Weights of a small transformer language model: 37.9M parameters, 381M tokens.
MLP neurons of a small language model. Each row is named by its layer, matrix (gate and up: input weights) and neuron, and shows model dimensions 128-255. Each number is 500 + 40 x the weight over its row's rms, rounded and kept within 0 to 999. Numbers have three digits each. A neuron's up and down rows have the sign that makes its largest values positive.
A block is one neuron, or neurons of one layer that tend to fire together. Before each block is what it responds to, as a language model described it from the Wikipedia text at the highest values.

Word-completing heading pieces. Final token completing a multi-token phrase or word, strongest in infobox section headings (Career information, Highway system, Climate data), also mid-word pieces (Catalonia, Québec, Premiership).
L4.gate108:507493531428457478563516592455526526550535477544521413512514561492548579540542462570451458471528503509491483451554509494455483502516492486470553486538502449439493462497510511566427464480496469550501420460521424461544504537491530474504510514497497621497460489484492486491532537463473498490462504520446511512421497543549465476489477515482414595515562417510476510477511603510530563516505
L4.up108:506462537473467535539520471512508474557458525485474452378514554534555631526435467457520464490485506474407498420514536503450500526540483500553510530438491499441484524473490551585433515514481484497539417552494522538487487540536497478441509466487491527487556530554434454463505533533467494471498472478531479614535462491515497570505488455497433566495477490546477500529510537520491475525535
L4.gate123:533551470530442486582541423447471509554547557485522483525476577577506508557539518462468507449537509367519472511529552404456511448539515573502494511476453485455523534566491529497524544463504463528489488492430534440490548482437533569487562543514434515435541559545563510453426518494559473516515443468437478559492480473495542522542510556463511550502468578533512534493442437510558546460552
L4.up123:491476519481496489466489455481491507526501547525573530540485575589510510527580503476484472480452452489526514481517463524456548436509532518491506514530463539474549480492487493487448475535450491472518488445441488503488446472453496559510562472469441570486518499538495533493456566547470507473487471496471496620388494508555449530561464503495456556481520503473575495561475492473497479483542
L4.gate972:539529581472517576559443482472526488459496437491460436472516497555507469459527549445532540569510557479428495504503531521548522499534476442478459454468501488485512476417493537514541457539577492564533507510470524538465546481490521457559476474414520470513559528464528470548512540558501490520493474494384505546507506452562464382535449481495444454432543479502460499447488440540450477469524
L4.up972:541433484439454471515461450542536540499547538485529476533517494434530565519521489507557491500474504495478484510483547481475506531503510422510489460527465557477558509540551478542480532464539498545510484550504512481412507451496584433512530529529532473539526512468527463505449463514510478500522455433400554439481524522475491483507485484495476509411510533572474497479451477545541544481489
L4.gate1302:532410478537554510512508461430484387480488484448417473453545500374520559555533510459474532480496552533463546482459510473487474452540457512541506505543464512470500448497420480524493561524486531531499492431493581498566510453581518533533542432547551459469562469519514487446493538512447540503459489474558468492565523507529507528526480464567529569521485490523551562473451491461482494480481
L4.up1302:524502494524466551507562482572533569516492482400513509552497544475530564468464487481517501539428483532519537515571504512443450493520493511548537461524516502506483496524476455458567455521513554450534573546494554446502415541468481590505479459559466514545453540444476539517520573576544494528416566485536494546440476456533514478446497474496472468502479497474498507557509525562485508532507

Table column headers. Column-header words in wiki tables, usually right after a pipe, such as No., Title, Surface, Artist, Mar, Cast; also infobox field names and pieces of compound words like double-edged or airframe.
L11.gate1107:444535523488522485568540484509505552400493567534517551460500485492486474504458515441554552520492512493517463549484466501493475505504492476491524483497506587480559488463511454515463518484444532408499524436475556504486478499518478502537472499492599516465539457478479530492529518552504573506541506528473474512455590502483490463523500444592504517524471460573515510415571541514399497474455
L11.up1107:530538447406535499567501522492438497497508461548515412533513534609493477509515543485507462504535466477504520508463502516512543501498437477452553505484514470459447477503504487421430475452488595449483491466494503457554484543488438450584535512535457506504596474537523533554487525517458447514517531442446447437472518508499507484508550419488539551475537502550551507486515500539460454432488

Preposition before an institution. Prepositions, mostly at, of, for, that link a role or event to the institution or place it belongs to, as in professor of engineering at Cornell, archbishop of Kampala, plays for Assam.
L11.gate118:554505490491571520526464554476406488379475429483547527515492395536505521496496477602548583522496512509518461553523446600567511440406481450457594487465496426443527558500469478477512507497405537471486496554475509555489501467510499462499456531497492477424582504481508471484520522497513521446480572489533470510485468452443491454474521498485502522480482510547500468433481471530442492530528
L11.up118:557533561503446526504419461502446446565486447395495540523447474524510438584507522481490597518500529509519544485503514549547492476516455532484510433449516479499508523467524557495485523592399481489532522527468489503473530527493452444490535493576572513484546533504508484485470433559509478483507481441505544562554441512454396483487512559520495481401488539505501494531479398472506483504467

Biography education and award words. Word pieces in biography milestones, such as Hon(ours) headers, won, attended, educated at, awarded, graduated from; also some stray mid-word fragments in names.
L5.gate2:466518480565423504620490550520505455496470543500462496483501514468475513528437469476446503543488501511526499529464460483429526508430434521536518484458446538542461496485478542598534478527471547541494520487582488457477494481471465483504550503508444476543517489546485564498552454469452500488527543523538517442499539515492527522543533517510494519505461531497491453523511446468406520465434
L5.up2:494574513481534452550385473478482543516521519529577539471549439470589457509527516523473484507467504523564570520536531455474572510491516579531491540512438470510476531478480490542529437500496516520464449555546461552466471476422444523483523493541497552486608520491475509499414543503538555520464528486417473491514499500469508527547530490497491526530466590478483439461522472489533436510499
L5.gate16:413487522517478546537482505495509528517579518539516543425473550472501502495424484500484509425549555548517500525513440539558542499488479487587488468438517479506495563535564525483472509481509423462491568553456536458464494480535483464371504437475493466555544551517451403464478565513478514572543500495508456545492510541527434466479513484450494487497463454492494507572508477554590419497514
L5.up16:441456550491491467488559465439542494464542527529482450462565440423522584446491546440512457433523473477555499437539467491504469528463495508432400486503435447543507491480509514480536458569481467486474558540514520565503580516524443509465500480440500539489480487503424513423536524436410544510542540474498523504514508456484488501450528553538473462550497421488494534520498471471510470509539
L5.gate37:517485525523484480487479527505456494467485504531499495492530503442472571495500527492560581624511536459508504472482483520387502461477549505487537449562503488418561512487435474453547504491465519471480483573497457488487480498469500563494519567497496514477552490507515467536542445491478587490484541460494500489430500464481482567461594525498434493413439546484520526507511494459495563448513
L5.up37:527449472460476480439475538506498476555470515500518519387527524550538522479529515442507488521499501512440478490513486450469395506564577502475530531421567499541483517527513473560506516541566477477483472503504466498518511573516484501482538542520569406498535545473455466540479573539538484555412519542567457514436447518442509549480538451499408548430566457496479507470460422517554544544540
L5.gate82:515486510528521411527459464559537471515469470527502470440481419516517528527502479459546531481500497497477519502437481461460533512450454544573539516450489516496490476508480476511538528506483524456534489484437554468501496428461584533550537498593528416478520528529477528470539537569537565505435472470480425474443489475451516550524541505479532522497546505586456464490428541547542516470559
L5.up82:516446509502460531537473490490564478470574522537368502567523434493439537527497496550557505505462481492541478555480534455496534513534513455466461594565483472499576545475477537510484541423530521501464483533458533479505501460471516506530527451506490524546477530414534480456447529451557474528477448527510530446445463484575434486563553495568490514509494355588476514472557521540561489503499
L5.gate205:446449550550475419500459446531461469513497485552516547436503460486476540491476486510541559459540476510557465546526460484506476466530463481491438430474485460601579514432453492498541508519524487494508544535535580489472430494508455452437481496533591530459419498514551511453535532545484531523539458485523523467509523423552519559495556453493458462524495495500490505510464527466596464451547
L5.up205:446467506551473409507456486550466452495516453528561542562488501501421512516505560411524483514482484540572498565535448484440459554491459420517426462501482411566558519552527527550517490484542453515469496566508526506502436440477513549506519560486553502523483494473545488532509459549536547552476516590437481476419522469505526475461528401459453538490542461453489486482449489468520519548552
L5.gate415:495515441440498459499493437512489518399469516516530558537381469530405451535489513529488525514488531542547530555438483493475542532562470484520478538436459481455525529533414469522505411506456429540499534551394481458478515578480447492442502573521485533489537480491554545496482517493528463591507514451503514516475442489510452493457495496574525482500470508536528505462468477519550483492495
L5.up415:412541485552440488502362479523439491498535507439520500514539463475455544480482525453497489491436510551451556501577492487445430436499567491533570506419431521554539501519516489483536491500525559453563477485505519484508506495471513443498540478471512524474536509500527516509445481506508499489505505480475485436506504408468493524496505548478444495348507567472536533381510525505481517510490
L5.gate508:534553457421586472500493454429420476416501587450467492497538518505459545475486439496523528508530494561494443541508534493482535497529497475437491467460582433559517440516452529516556575453489585513492527600406496510507492479569468525568570455495505498491488541490526510521517532512489479539472447506484501467506532467602573477499487524482514497547425539562563469476428474503560471451480
L5.up508:469509514489486484458472480501554450491546483582454553547534483522436505522519551485540478485464442532536488591497451525418478503480494485586522463477520424433501518520497504490525460471550532524472481543501447532486470483529469563546503486509499494562544474468530484476553520469527510532463520491463477453637522490522561446483515486421500474549539552492560520521423491434510524528490
L5.gate618:461435434468528484488479515470557451499539535496425527530480511442475552503575515522600528451531462514475503532498498443506485502447550535448490529547484509519521517526493509481541496488489490469527580580517471509470442378527436518463508522550493493414572573512471406592558438518445537534518475456506482520495503482575484435486576567562493464530479448456518492534529516433441502554535
L5.up618:501460467490507463476473499556488493441489588559467551479557536462439519461577553470501488447536524505496449466571449419530496496462582554442501532524463501509560476467472547536459448540471480446501530512487415436535492457482451517500497473504529566516476488493465522498530538539424563441441534499492497434497523517511529527566449502528613476535476455537465498501525450390502478565525
L5.gate666:531479441501532463465553557494518441526549542563451519557454399535453435455428519535457527549522602533496508468530528427450436471497454492494427513424537552483527510488529513454452500440516493495523567503457422530486478526560524481490501482521524457509482464523512507460491487523483435541483488463460511536461425516518444458483506487605500476402531530580475537465468451546469518525541
L5.up666:490512507559555472497487541500529505468488434562469501541483460560512536510489485529469523570534576490531509534520541546505517494499551455546448432450475449545566441504514536534496491539509491480458591507498548584520499435487514479471563460594475524587465542566461457431469450531492509537450463530452467458486492464488493540427482514519456534509477470518481450490554601527528527515563
L5.gate772:487502493482520439465479524583481382459500501464568492504473495464471454450507488543522484450492577522391492583485442507434540511467511483470448532440436501517536466550553498434561533608449560438473507530491519556508503524510529408438466484555496498516439493520603519552404577463555421464482480525509477562454482528524490535487474492457486582475576474518564543461517540518505470495487
L5.up772:559492509541533505542476497497488457510496529485489522555391485486466626540535571437509465504479483496514526375503470445530547481488487493511476503460449475521524507540470479487453570482491534478491464551498478508489474566500568482438488512502490423491504558494481479412574531531470519542497488507566469474497476457486491495528496486489526531440497507556477512524507562509549448467456
L5.gate850:447468531527470507508598510570559537564481528502516480435526484486447468581496504483518509477594483474461529457485489506494393516499531400461503426519501453475561501519555540509509511455524473547533579481560460472519469529541501585475509560602469499472543528556583494549435491528507544486500535476470500414511525521464489477498569485465499555456495541541481525510490522465577542500523
L5.up850:412474445473517498541439478429514515526509487530535505486465525579522519571516535517584519514550469439490517493523478533513518470508498483499517537475530515487561454528458499456472528482507476478421504509519548572455499506494434496452519490526494521523517478445614499481460537533513564500457459450540504487493489455462438480492457508429521503488457502555525569545521498469523545437463
L5.gate1112:432548529461477459460490529479509440458442548508522510482479497543477439500529508509558551513510564454505466492495500453503510412488452462478535439442459512473585524564507514482552507516482520485501548521498479457564509588518521513455512484501581510566539443533502418512412512471467536464451553514496481474489490505458439528562425414458463484506498505511558507514567473569404486534495
L5.up1112:499534506482459540469464452534470475488480426492495467465434548518539506516512480537487510551468508542483480512429464438544504387524474523403472540460413573534476552559553460498460530567456545555490557534553479454450526421511456526493460532508507490535546499483527455484429560590522491441453476578509488437504484477494480496478461482521447510494524522462534494523491425452493500511531
L5.gate1147:472523495549512502478477541533497479522578529508515539481435486500449571497482562422461577530483514501546522478452540522417476440465468526385465452430475457512577462479533505549526479550523593464427493469569445478432451574475406519436592514574491467571526480507482505570502465525497538511522527465421473407505491513491504489494445459464479484525473464495564508475550482555470571551502
L5.up1147:574492498569472474466518488552536493500500547522556526492497457497406502528475478510538484509520548580463532485470504464554517458484501506463498552475502404450536493521549476483525478544515500465435432529546548413443465544510488524454531442552513513492533477481530520457465512501555463506479478516428462475572460603509485501470500456532556474483473451489512529435557438543377438553527
L5.gate1220:507578497530509448500477513524514486442523476508511508490521409575479496614496471505535462505463546438477518523482518549515535494513500501536482566418504462520570532465461511541471493501505472440506515572543496471473437535486488487419516484494537481498568473507513464421486520496502490488436498458504564524518512507542564576479520541482553487460522488529552499446500544476469501530588
L5.up1220:448557455513480514545459463443543505480561499523529495520493461493460506581492454530602520492531499494493465590489438492519546535549552516487521493469470492573520462545426474484453459478516501460489500547544484515480434515453525519492504534390552450516530464535456503475509521514496509470476502408475556499460473556521474550517529508443564483500477486488508504424486569492507594525581
L5.gate1331:536489540585510505605534557535480502573532532496569544520487533513502556481505511414462482525523463404511477550472560521445496481450514457579470467451491489572551503520479416486474520503501523535472436468525501580482471527491403431443438510590529577513414524520541472526492477465474493519528504547538508438505483464484552537552476469447521453559482439503443495509535487542505485473526
L5.up1331:552408443598496490473495460534466455504508557512538611457546557466505507477575449537477507515459551410523491470470542489476555490554539448533547439478455537492542518465461471539506485524509465490518462503505514445540462499473433495484487486453433588532474574525534507444511481501475534589492530503572527470519474498494469483461548515495534488575551455463511483500526479545529454510489
L5.gate1475:458587572458509498520447473588521505484491492535537514555501556474492486505418546532455610572493517528478436501472511504425559516548450472467501561469483467511514471502517499513452496523548464497535544498498471434430459519492513463502498467557470461512503458465503478520519530474561467525478491500510523497481594482452441473424494446487542504531516479457496548477502484500506555500401
L5.up1475:528506550519421524552377513526508503491506494510547549529463534477489575404458534506460532571525551541570484538500535512529538560502504579475448475497545505488491523471452555472534517513543453500550433446516531460493434471462491525420444492584554447504496532459449500519503521517580419531496465574508557503456486520490449526505522473507540423491508475446534549458438478465537592478539

Table and infobox header words. Final word or word-ending of column headers and infobox field labels, e.g. "| Team |", "Career information", "FIPS code", "Final standings"; weaker on plural noun endings in prose (regions, periods, categories).
L5.gate21:469527440490497511598469453473540543517501488522497455513544563444500510504454516479450473494519477538525549451429486548473505514492495563479361427426495524512494534462498469494556507502517479517466488492560451524394508465547485584420518445503504459511536521461541428511421437470452572549570531455552493516473536496476509487555484489462482516516506480510547452498542467463479475465389
L5.up21:498484436458572525523501513470459534584445533502485462512472499559556514466504507495448585491510487511470511566481556540464452486449467464447518512518520529525486496481466496550542510515559464492508512513467521509443499504510492467527575529491481494528509507513441487542528464468547491508525558502451438469543541499456462521536473493530542549484414547534555468478435519477466471464436
L5.gate55:449501510463553480502527555463545502523496545502464504495435489472485489530497502514487525455549447536500466517479483616465536459516502458452462452432525505482456449471427565471499471472472464561480491475447478481468510512574533495484477548471473545467474494532537497495566450447492519473505508470478486515505443466469478431445552468503545505533453535495485480491610468542493473543465
L5.up55:543444482498463565466510430503482533523505547592517534505489488453531540483562447453510515501504438521491477533437534557549441552583429517494524510491556521506489499446445508370493551510448443533501470457456525504470482552505542575513425548455556483562468490463541566511512514456521506512479528448490512500476453442458480493507458489527465483525442526544521537391446520454505463522473
L5.gate139:500451491541496523523448448556506456433487532579479503542587517564528492503499511518448460498544538517511434466545523470509562520463450506540545477517447507511516489408517513485584571448509494449475493523527452471458462457495469496514458470458470443442428505484472605454496526493518476487534483452523499476494555515476520515449425534586419484503508468476487491547511441446475590567455
L5.up139:541548523527444497524492486536441412482456474512484582472563573526514447429524540563451511443526544449580501575494447525493472443438528442521410438523507506439477497473549464506501529476559461464446482493542490532456518499462492566506458484418447547515523471530458517507554581438582563499512508419559466467478527471464436472457506576518494454470507434497543475494554497494450491548558
L5.gate150:498479514464462473542474553531487540536476517492520540511502458573488489505509521506470507483534506495536445450448485508450504580551468463437509480485521494548476532484551513494439480480515482447487492527531490533488456505536467527524574544521507443499550488509479505384472424459488562529500514515459471509542588546535487502553528502493533423519492549496529462613537486479470480457555
L5.up150:489537540555471467537512525554431470522539493418518506520496576567559474483471478491426499476503510426488439486476559537512500548528513449469506459521500536535502519498582434441519559453509445493483525506563504517433438501531535546550495507476503484529596429491533512515474403448468584473473518490476476473560618500508536478611546509529549441549534428560573512540574472463517494493498
L5.gate347:548547475552520541527443567476434420535470583548519472545531533583466455520469506466489491542476483514429505525541510481508472537522420437484507522554415470456501498453539495531539510474479482521568581503545459559476467452462490523540550500448457523483459455475540495556423574431456527485489483510506524496491488506576521509517511495476443528526449466551529446469481460497512496511510
L5.up347:518461583452454484538485573499473509497519563487517543485484483542521515494444547536462502486554531546493558510505464472450472554463422474479507494556449466484509499510579479508531488452501510538534489526501510559538523488436411552460524505486544525548519482455453471463520546495556436462447472567504485514540497458499496463484482435526523556524437490499553462417511481451404517573454
L5.gate461:521519506483480540594553500541520539479438499518449447454501473498501467497514435565468552510469510509421458525515482546449425459465521461464512463475527544539513479535502500468468480536543489519494545534510554527470519498527492485490457527537518511561508513532621567474586520486556517490510526513484478457439550404436452443496497431482524538508460466511560475512503415540478512578479
L5.up461:566528505500517435494520469564440456516569541489461541510524427596498513511557536524461491432542542468490504429486558498518539367506487520541529449471482531530554479503548453491427513509558503469486567518512506536490491449502456590520551544522386505544484495466590518462479477419441471457552493474524504481426517424484509521499497501532490586510490447500514550474513456489440509522548
L5.gate575:499511504474472542553484550473498520488486551552518510530517499525473503387465523509476509526469483486477427533467515472519470502496484499443513483508449488461513492480539508436485495490517416556499558498506454483448499431498522473527418492449486507545534530516515496450523556516524533485533501457518425492514488555515510456489541487504493489517437434545534550544449505553466464535456
L5.up575:505430469441474515499539528457537548507517535527562468572589497524512560511505475500457445470434419495465495497546532590514465549484493444522492428472518573586421486498500473465504558514463491474598506482499489503507554495517503514482507455504529522520535519446535420511521445531503490570511437547467510521517558547529512469524458523516395480497533525530513437515571476517500420471564
L5.gate683:503493487536398492443536486412471497486524485479529453517530454550527421479475429473498506466471452487511441572514499416492452503505511479489497538538572557473561540488556525532497556473431508529485565460519510508452559515508457515534488582560483513528509454507542440506554463435479522502455516524502453525477486464440466584458541441506467528489543515448537528565475432505493503489616
L5.up683:487508490477452474556550425507536555555506481578555475433505494480567579500504567500545526456494466528495472535485524505523494507506503465472470490589502427502498528411473624483577514576556546468466491450441490554513521445567446477507449557508538498513520501499496444462494536418439602487479520500514511582540462476512505496536517574479525498571521451521538499512525488467532521450548
L5.gate1013:552504496487516500429477506518446483420433456517470516531538467435489584461496576489546459429538514556492494473431502529511535513495496537495468534539515532492512545544456483461506496513484500476552517478519465412507528449456515486543508491475465504476537548404462556439545498545509514495499530477466466446534436506457549442454446524431547553519476498455501509458472527562485440517475
L5.up1013:523496594527527527449505458481506548459529500563500554466510563509524539500528516510479397411526507452453558526498491522539482501550496425491488405517521560414487481483510474530544488493577479515544433430563504480518516525501524436487553584450474546495510459435516564518519541542440527548498397533456431471485433488495523516483455402485476553521479514497500554548514591425488531503487
L5.gate1072:483486484508599542536498442455507534505475547504530517487504495510481508452559405482502466482526578510457484493499479457520482511535479466524499492541488502490501615560499452564501532521438531461509543446493518573471448502531454550448460455543502437522454462433499498478506544485497546505432557470484470536566566530458455455503469492416449507550462515540563471523542488550440563494460
L5.up1072:459495516500531500486518451520521494467508508500541507538447498465534445524460491531559459527425535486558442544535432515526538450447498503543551490499478479501509502509527422439513488501535516534571545471502516441527475570527455513523513510476514509495473465517485506440448599547504529430475464515500461506528520553504468465512411516418558476488437480548598568473473539616494493429462
L5.gate1076:503495539516562503549585407483526520434439460538554470533476506501521485437509474476530502585511483510483374492446521455428448538505499443480468455478464560471543593468508387543506525566496530524521441562449468517509465531467565472491542394504440525544465477472533560498544513543503477432434426485458527507464560483598539445513519461520507543581539491534477528576506482517480491456486
L5.up1076:540452536466560518544468443482474510526490452545595505595527543487509492458476582540519344555489520560490530515487473521497542464499464413460488477407532496553496547450545507484543538482554551490484511532550477489533508549522461454520452480459542495469466425497606521490520546527532586502522487474510518504515503558526476458468437522418484597504504544525505515483491364524546518437465
L5.gate1079:510455465463559447521521480565477545524454510439417493551460467517501559524536484542554466496507498492510544549412565539484519490486572468521527512511476437510501506554518492406504431447445516451503449518447457526476487548511518506502495513502512522551492499470427505511473540502407526483430534523403521458540587513506545508521551476498534526496501478519536503562479527516507413519507
L5.up1079:492497506442530478484427481529467477482508452458519571480473485472505459424532541528592423472540431547541488507438566489537440471550582487513467499550514509508451586417501397475483450517502490489485516510589531559470499496485519520414485503505461544523504558493512570548564542468393503498551549493507454556464472504459514517459515577527477502497413496456541456487519519465488497536502
L5.gate1131:500541465581527446541509437479457536502513506527478511503496537528518479362467514538489461488504463498535440509479512545431500553544501441524562546528495514426449517559421482563530515475515419494552499460446450567470499440556501558504478538510482514526515569512541512511526498519535518506484535458460466452531489557489557564529503503498531506486513561500546454510451523562442453527550
L5.up1131:582483432525464418574508511503464488505525500530494496584494396554574477461554546522461546490547480483498475541445529537465501500468527424538444487514555493484433508492506515504481525484492512495562490547506432519430602494511446463497457450520497547530539509430530513525472507521530490541448583399457533486508529488439579499522481497469537526488531551496507515483487511487438374533512
L5.gate1172:492551466470534506491573581451519473521566511500482446530504509469506464446437561515415567537430497432488449519439534480424445520509528543502525478504533489537451490465486534548599488565479489553521510482470450494492492540522486499495450428514412463560496442549435498477497467502468523519540494430516585423507500514441540558502479513492466543481386534489477545498490476543469435545502
L5.up1172:512531538551528554493506466419537459488467494488436496468502529536494528508506547499500604454498499461541495517466462413467533439502498536512505468424535500574512522461482584531499517574447444474489519511505539562459531513545518547538480495499545519495508512520506487429505491513516509474508502521550495517521483425437500561499495410452528533417554525472502488465567482567504498525477
L5.gate1263:513516574477551461583490547548495489548506514512474480505456500535555528520447454524473539507422467444456550560435520554504450562434520539554532483528490473518470561496515556512557507487500506503485501454562421488502509421491461499419491506545435578462566527517593455444473439506455537540434475466492514497500517476554452539510494498546498520532545508468541497463575509516506501490518
L5.up1263:523482506512478446530517470587423429483484545437535473461472551550510521456509420571492525549545463572505534548533559438517461482429519495465454476458505480484479452466524467562427531545523574465468490451541504561483489493426475467466485526470583442524499481547550529525481532539496510489464497533470471483489515538489477510451468558522511548459511511444492482500490576499450502529487
L5.gate1277:471479495540457472556480558503579494437511461483520442525504477489559508525488473492512520496449509445474517491505401510438458569506623515530482559481543495398486505504474579475541482445481553550586534445566479510487445449518515486475560419511460459477495460510473520497489566415464470496518437468453502471526539548533471491463471524461513429525489489555537499496548503461469475491519
L5.up1277:504497493475523436517491509512495498497483475564478523488511466561475536488461557462467520543403477485503557489510437554444557493531547565509495511475481478484572584475537552477592474472501496546430568445525500455554474546614496605506501562501504428497518533482446438476459523464522513542574492512490526517505547510513445485542519457519485420499529518521470538509537488475514514429424

Biography subject-verb slot. Sentence subjects (he, she, they) and verb endings like "earn|ed" in biographies, where an achievement verb or predicate follows, e.g. "He earned a bachelor's", "she joined".
L4.gate15:502518445504503426448456516529538511422474522539485507511496547450535454507497497439565428471554520532507476473520462493514457491477506486436432527483483475466505513489491546548439581521471485467442538515466477535439550475528490439518503465557444517515473562521490581535522451460557517515481516492510527432506493458419530500518531454534470501503548477539448484503444521441527571522508
L4.up15:481460457495586427502497542418549496483534479554477432473549487539461531450479527479581442542578529573423439491525477506464461518545449531465495470465476482456618536522480540450481469548518556608496458430502453514501487537487426478513512523481442525489460446445479555473540522491441439450453482530514586565524469477485464448433546469525497615484481483512494507507506536520423563480491
L4.gate1208:521437483600541522502501527461534495507510469496522580479454537556550479488538469487447490429446501433492521511463500520472494421569480477499572490528544497516511568524500504514526527519526510426518542497504518495407533441525512447552461523519489479549431547530596472436555481414432455501504478436487492528550430474462506533435526534469547527489515468499591505502493429461470533485488
L4.up1208:470548496553568443462547530534536463438482465510454495517546562496543480558534511541506521500532489497550520471486462542586584554483507533494509550484572495476525556508522511424463551520534474469471524502554536400478508458527531487477597494522445567475531508458609484434517469467463507507541489504436502514440563487545501444540524449602567541491483537550559537486567520455508510511452
L4.gate1271:448506468503578422512570458464418420573514474484475484545446526543467599565479517505520499539481514525494507384448460543457396400546506480451467524490578442593477530490471555433469496494533543480528500522516517512455471481603448509514551506488526505518496528524494534483457467487577465508516489450505477509500526485481522453501571494464455500538572495561484463499545554487433526479493
L4.up1271:427463491501526425596501448518425433518514573453452400510445523436447457531533517505544504529492511522437544451508546536415465510469477533521504553462579481583523497563540498442508511522517495469418506470601501536518461507562434592546488469492493504551509517501480505474475485497491452503529458537456448498540555494486458476504577466492500520527514463503483451466489484477441510462546
L4.gate1480:437545494467553448499414395441482525511501529488555502507479490471472483585475478538552503521560571524472529494458518575468520564508487513481498582437484425515472473517467450442463481491503427512500508542469502465493495515459406533468506478510436517484507494546449541428494445518443495491456531542583573540527478479508521409447518502517467515467508502502539475529495491529491485583525
L4.up1480:530589462475506467477465506471595395597588480541527510522455480523499497468525504451555531484575500581418493399581567515524471462518487436442521471501484551509509539477459510488503553484482527504470549477496497455559485506515499484559491496498531536505531549466491456519423527542528474463494467514521501540477504523540534496498468509526579628544502499469516499473465526507554513535501